MLP neurons of a small language model. Each row is named by its layer, matrix (up: input weights; down: output weights) and neuron, and shows model dimensions 144-207. Each number is 128 + 24 x the weight over its row's rms, rounded and kept within 0 to 255.
After each neuron's rows, "fires on" lists the tokens most often at its 100 highest values on Wikipedia text that the model never trained on. A number after a token or word is its count.

L3.up1700 [101 154 144 148 162 134 150 149 169 189 112 101  95 117 139  93  78 122  97 118 149 128 120 151 149 102 122 121 169 132 149 119 149  97 129 125 154 121 108 116 143 158 156 134  90 137 137  65 153 131 112 113 134 112 146 113 156  98 133 149 144  92 133 149]
L3.down1700 [149 141  88 106 143 191 150  95 138 166  81 104 121 154 120 111 157 141 132  98 112 143 131 149 120  97 150 115 130 120 185 157 146 134 175 125 145 100 157 165 137 111  86 112 119 153 128 106 104 169 138 123 143 118 145 112 166 156 159 144 142 145 153 132]
fires on: " of" 38, " in" 15, " by" 14, " for" 11, ":" 5

L8.up154 [129 178 128 102 170 106 127 108 151 182 149  84 167  99 108  99 180  99 119 164 165  95 144 140 147 152 122 139 128 124 120 128 115 119  98 161  98 162 121 182 125 131 101 110 139 131 130 107 128 132 135 108 133 141 147 144  69  74 140 141 119  77 128 114]
L8.down154 [138 122 120 114 126 155 149 129 133 123 101 134  77 120 138  93  63 162 158 134 129 162 139 127 163 132  78 151 151  56 118 101 135 103 173 137 127  94 175 182 110 136   0 159  95 177 127 126 103 146  98 122  93 123 125 119 161 117  78  98 134 146 110 177]
fires on: "." 29, "\n" 22, " of" 6, "'" 5, " to" 4

L8.up750 [119 106 108 123 122 162 100 113 178 141 127 123 157 127 125 158  90 124 138 119 104  93 134 122 158 124 140 173 114 121 142  99 132  95 128 153 145 113 163 147 139  76 118 106 156 115 124 118 124 132 168  92 153 113 140 137 143 153 118 116 147 119 147 125]
L8.down750 [126 142 119 113 124 135 130  93 143 118 128 198 141 128  88 122  51  80 124 116 137 130 116 119  95 116 133  97 153 119 120 142  97 170 159 109 138 117 141 107 138 166 176 166 148  84 123 132 133 136 134 149 170 127 121 116 150 131 137 123 161  94 141 102]
fires on: " and" 39, " in" 21, "'" 15, " of" 10, " ex" 4

L3.up1631 [116 149 138  84 116 106 109 106 123 116 156 119 113 126 119 148  87 111 133 109  93 106 106 119 164 135 153  97 153 124 118 104 116 125 157 132 166 181 148 139 147 115 110 191 119 102 149 123 144 138 135 126 142  91 167 132 144 149 122 120 148 154 151 118]
L3.down1631 [122 122  98 161 121 140 143  93 166 109  90 171 131 124 104 112 139 143 176 132 131 113 140 122 132  91 158 123 138 119  86 169 102 142 138  99 168 122 148  92 163 144 142 126 136 131 164 109 158 160 180 165 102  97 114  83 185 133 145 157 111 103 133  94]
fires on: "s" 47, "," 12, " and" 12, " of" 6, "\n" 6

L3.up733 [161 129 167 153 117 141 144 141 135 165  89  93 102  69 143 113 138 176 107 138 109  92 112 152 141 157 113 123  92 146 123  98 103 109 142 137 116 185 110 100 120  85 109  80 115 137 156  66 165 157  66 110 156 128 111 122 117 109  92 128 133 147 145 130]
L3.down733 [115 125 111  98 136 170 158  75 115 149 163 132 136 117  99 150 114 110 132 159 147 125 120 116 149 123 118 148 165 107 113 142 133 117 132 120 161  63 159 166 107 161  92 123 155 112 119 134  80 173 113 153 144 136 143  96 145  94 169 138 128 109  71 146]
fires on: "." 16, " of" 14, " Nominated" 10, ":" 8, " |" 6, " finals" 6

L14.up1736 [ 96 101 142 140 132 135 145 140 129 148 122 105 122 127 164 186 113 145 134 115 150  72 141 119 119 128 181 146 123 121 158 144 102 106 140  93 160 100 119 141 132 163 145 132 138 135 128  77 163 110 118  95 143 111 151 125 104 146 118 130 115 139 134 127]
L14.down1736 [164 123 163  89 107  80 118 155 140 113 134 159 175 104 110 107 103 147 127 111 131 100 140 137 117 106  76 143 143 122 139 127 131 116 171  77 143 124 113  98 149 109  76 161 116 104 102  76 113 115 112 114 130 141 143 119 129 156 133 131 123 111 161 155]
fires on: "r" 13, " H" 12, " M" 12, " L" 9, " R" 8, " d" 5

L14.up1293 [132 120 135 140 129 147 121 186 116 109 186 153 118 165  81 149 101 150 133 107 143 149 216 102 149 135 159 191 100 125 141 162 118  89 126  78 181  99 151 104 105 145 114 138  89 134 132 136 155 128 152 120 101 105 146 135  89 122 132 145  86 106 124 109]
L14.down1293 [142 159 111 105 151 178 162 109 122  93  56 129  96 120 148 137 114 124 137 145 108 137 117 157 156 171  93 131 110 136 165 147 161 121 157 117 127 161 137 158 127 142 123 144 148 137 129 167 124  91  84 123 119 122 148 163 154  90  76  97 101 113  99 120]
fires on: " S" 31, "," 18, ":" 17, " of" 5

L8.up1298 [153 155 126 168 134 114 155 155 108 130 143 154 127 130  95  88 148 143 124 118 132 126 161 151 110 115 106 149 124 162 142 145 128 115 115 112 150 118 152 119 132 130 101 111 149 101 116 121  99  93 162 162 105 146 115 104 114 135 137 183 103 114 101 138]
L8.down1298 [ 78 112 181 114 131 107 134  75 119 127 155 129 152 115 134 108 107 145 133 122 131  99 141 117 123 160 151 114 120 145 114 123 105 158 117 137 112 126 134 171 109 140  71 142 163 114 152 132 136 115 146 140 115 116 153 170 112 104 155 139 125 149 107 127]
fires on: " |" 43, "\"" 17, ";" 9, " Division" 4

L3.up1600 [136 120 117 131 126  80  84 126  75 154 132 110 155 109 124 132 102 154 142 140 133 103 152 147 121 136 175  96 118 108 151 132 123 126 153  79 127 103 121 117 163 134 153 170 169 108 126 113 156 106 145 120 138 124  76 139 128 142 140 128  96 128 124 160]
L3.down1600 [100 100 163 114 139  98 151  84 127  88 135 205 173 122 104  84 124  91 134 105 144  74 112 144 142  75 162 162 107 134 107 163 187 147  87 131 156 132 119 141  83 138  96 128  56  96 116  93 130  65 113 131 180 129 183 136 125 107 109 142 126 138 110 143]
fires on: "," 18, " for" 11, " in" 10, " by" 7, " a" 5, "s" 4

L8.up1386 [137 163 159 132 111  96  73 149 113 147 150  98 145 144 138 113 146 107 149 152 120 109 142 114 101 109  84 128 150 134 161  96 137 110 138  73 112 150  86 139  91 118 142 109 132 100 173 155 160 130 165 127 127 109  96 112 112 132 108 176 163 164  75 108]
L8.down1386 [114 109 114 149 126 100 116  48 176 107 136 112 122 102 149 140 111 143 114 128 161 134 149 125 168 117 130 139 143 120 112 153 104 187 118 144  91 145 161 137 106  96  85 140 122  88 141 106 141 150 164 137 150 135 158 136 150 165 129 168 127 127 154 125]
fires on: " in" 39, "." 15, " on" 12, " I" 5

L3.up1110 [153 141 127 170 139  61  56  69 142 164  70 159 128 169 120 139 133 143 163 122 127 109 157 141  73 145 113 126 126 177 135  88  91 105 166 149 138 114 115 144 152 119 146  91 170 118 150 112 129 129 143 133 160 124 118 129 120 132 150  85 153 166  87 151]
L3.down1110 [ 98  97 170  48 122 104 133 145 119 132 128 126 115 121 131 123 119 118 137 145 152 128 119 149 168 131 139 168 155 147 128 138 105  98 136 191 137 128 140 103 131  98  90 130 102  94  96 144  80 142 160 100 154 106 110  91  82 132 120 149 149  92 135  66]
fires on: " of" 33, "," 13, " in" 7, " from" 7, "ent" 5, ";" 5

L8.up1007 [154 153 114 113 123 119 151 148 126 152  95  90 170 106 101 167 136 178  94 151 127 136 163 158 115 141 140 120 136 119  94 105 154 140 137 126 137 124 153 109 160  93 125 167 106 103 124 138 117 120 148 119 125 106 163 158 150 126 132 137 157  75 114 163]
L8.down1007 [145 151  82  97 124  93 105 146 124 165 106 111 112 159 117 153 164 148 105 117 116 137 164 123 137 142 114 154 160 139 144  96 104 105 163 108 148 152 109 149 103 131 174  99 138  97 163 120 128 123 123 135 157 155 104 170 111 129 126 130 123 144 148 139]
fires on: ";" 25, " " 16, ":" 10, " =" 7, "):" 6

L3.up1125 [118 186 125 154  60 123 136 204 119 113 150 138 123 130 145 144 165 138 119 127 113 118  92 198 146 108 167 129 133  98 124 111 161 143 131 157  77 152 158  93 153 141 118 130 175 163  87  86 104  98 138 141 143 125 115 117 112 152 137 135 133 126 124 129]
L3.down1125 [101 145 125 165 147 113 103 120 108 136 138 131 184 143 142  99 146  84 116 122 111 106 130 138 109 134  95 150 134 133 154 134  95 126 132 151  98  96 128  88  83 137  96 181 114 115 102 160  99  93 129 106 111 123 137 139 124 131 184 102 127 150 127 103]
fires on: " |" 59, "N" 13, " (" 10

L14.up1217 [ 85 186 126 115 176 110 115 120 122 147 147 125 103  86 117 160 126 136 104 158 121 157  89 116 140 139 134 138 114  44  86 103 135 144 107 162  93 114 153 126 165 141 127 135 138 135 137 144  90 132 168 122 105 155 154 149 111 185 178 109 143 132 148  98]
L14.down1217 [145 193  95 123 109 131 120 119 125 112 125  94 107 101 121 105 121 122 132 163 132 145 128 117 113 140 127 111 120 128 149 109 129  98 186 156 121 114 143 128 121 136 119 154 139 142  88 142 107 116 177  99 116 135 136 113 154 155 130 134 133 117 105 117]
fires on: " |" 58, " (" 10, "." 4

L8.up1092 [125  93 130 162 131 136 158 134 126  99 120 187 145 117  89 160 153  89 158 135 123  97 161 142 119 136 134 143 102 149 179 122 153  82 139 139 169 122 103 130 128 142 131 119 165 130 128 131 135 109 131 151 149 135 133 112 123 156  90 144 139 120 135 167]
L8.down1092 [117 143 103  99 120 164 175 126 147 110 107 120 115 137 135 121  96 125  88 115 131 103 133 150 110 138 131 122 127 149 162 143 177 105 139 110 130 121 144 147 151 166 153 137 129 140 119 134  75 117 118 128 163 127 124  96  90  87 136 105 158  97 109 108]
fires on: "," 32, " of" 28, " '" 6, "s" 5

L3.up31 [132 124 198 122 131 137  98 152 106 112 141 122 140 135 153 139 136 152 102 114 131  88 119 154 181 137 153 137 109 126  88 109 163 114 124 133 157 112 138 120 173  73  84 101 135 166 129 116 149 119 183 112 124 138 113 116 139 115 102 145 103 166 159 136]
L3.down31 [139 198 135 149 145  95  76 154 129  97 126 137 150 122 157 120 110 139 127 109  85 139  98 100 117 112 109 150 131 140  93 120 137 149 158 105 135  85  76 122 118  90 117 112 118 162 127 112 129 111 146  79  86 140 152 179 156  86 181  89 148 148 129 147]
fires on: " |" 96

L8.up16 [193 132  87 103 100 147 129 102 168 104 151 102 128 176 110 141 157 105 133 130 121 108 103 129 147  65 105 117  43 123 201 137 147 137 148 162 162 108 132  69 128 125  91 132 138 142 110  84 111 121  92 124 108 106 125  76 137 122 114 130 112  83 146 121]
L8.down16 [143 138 146 128 124 133 178 127 112 164 142 158 154 138 146 105 138 146 149  81 149 180 126 176 111 147 105 113 164 125 113 118 103 148 160 122 121  95 121 133  84  89 126 120 122 100 113 155 120 110 107 137 109 127 124 102 138  99 156 105  99 138 122 134]
fires on: " in" 45, " on" 11, " |" 11, " do" 8

L3.up1309 [114 150 128 118 134 131  90 108 120 122 118 128 133 130  88 150 106 106 115 133 130 126 131 131  88 113 121 132 123 114 129  87  98 116  92  95 147 120 109 140 128 140 123 170 113  80 124 145 114 133 139  91 122 102 141 123 141 169 124 133 120  82 131  84]
L3.down1309 [126 111 125 134 114 135 125 163 118  92 157 120 153 112 148  94 118 148 119 109 103 139 120  92 164 140 124 122 119 163 115 157 132 109 182 154  98 125 121 139 112 101 255  82 123 140 140 128 121  99 124 152 101 114 102 136 131 109 102 152 154 172 137 163]
fires on: " |" 46, "\n" 11, ";" 5, ":" 4

L3.up804 [121 137 133 150 113 120 147 115 144 141 112 106 111 131 142 110 153 133 163 116 117 108 124 147 184 135 157 152  84 127 127 161 127 153 118 108 159 141 102 143 148 133 124 106  80 149 159 110 118 156 116 123 103 115 128 174 114 115  80 140 114 124 137 139]
L3.down804 [115  70  92 145 126 134 117 118 146 105 180 116 113 149 103 182 118 116 123 145 104 109 175 119 140 169 146 137 141 140 101 132 144 103 172 124  92 120 115 137 159 138  87 128 121 123 128 150 132 147 119 120 120  97 114 134 131  74 100 138 141 140 145 154]
fires on: " |" 35, " on" 10, " in" 9, " of" 7, " located" 6, " children" 5

L8.up666 [160 155 115 138 145 105  89 120 153  85  95 145 129 117 125 106 121 103 145 150  99 113 119 138 156 149  99 129 136 141 166  96 178 133 120 187 149 108 125  78 106 115 114 118 115 126  96 159  92 135 148 123 151 163 159 128  90 192 113 153 124 119 155 160]
L8.down666 [149 155 144  92 148 162 130 103 150 137 139 157 113 110 120 175 116 149 113 104 148 121 112 147 144 166 118 105 113  94 123 116 119 122  89 108 146 151 115 140 198 154 151 138 129 146 130 111 116 112 126 133 137 110 112 121 123 125  88 124 147 149 140 130]
fires on: "s" 23, "," 18, " all" 8, " those" 7, " keep" 5, " for" 4

L3.up1473 [137 171 140 119 110 181 134 148 147 130 155 105 129 120 129 149 173 121 150 116 134  89  83  94 112 134 121 111 123 111 130  96 155 121  87 129 118 129  89 135 103 140 138 118 158  92 113 112 152 149 147 112 138 113 119 123 127 132  88 182 108 130 149 148]
L3.down1473 [164 122 106 132 159 162 117  88 142 123 166 126 121 121  79 136 120 131 110 111 128 199 101 169 122 171  82 154 147 111 112 150 159 140 122 173 124 119 116 146  99 121 103 103 112 149 168 158 107 162 170 146  86 145 140 148 116 154 154  94  99  81 126 114]
fires on: "s" 32, " in" 9, " on" 8, " to" 7, " from" 6, "\n" 6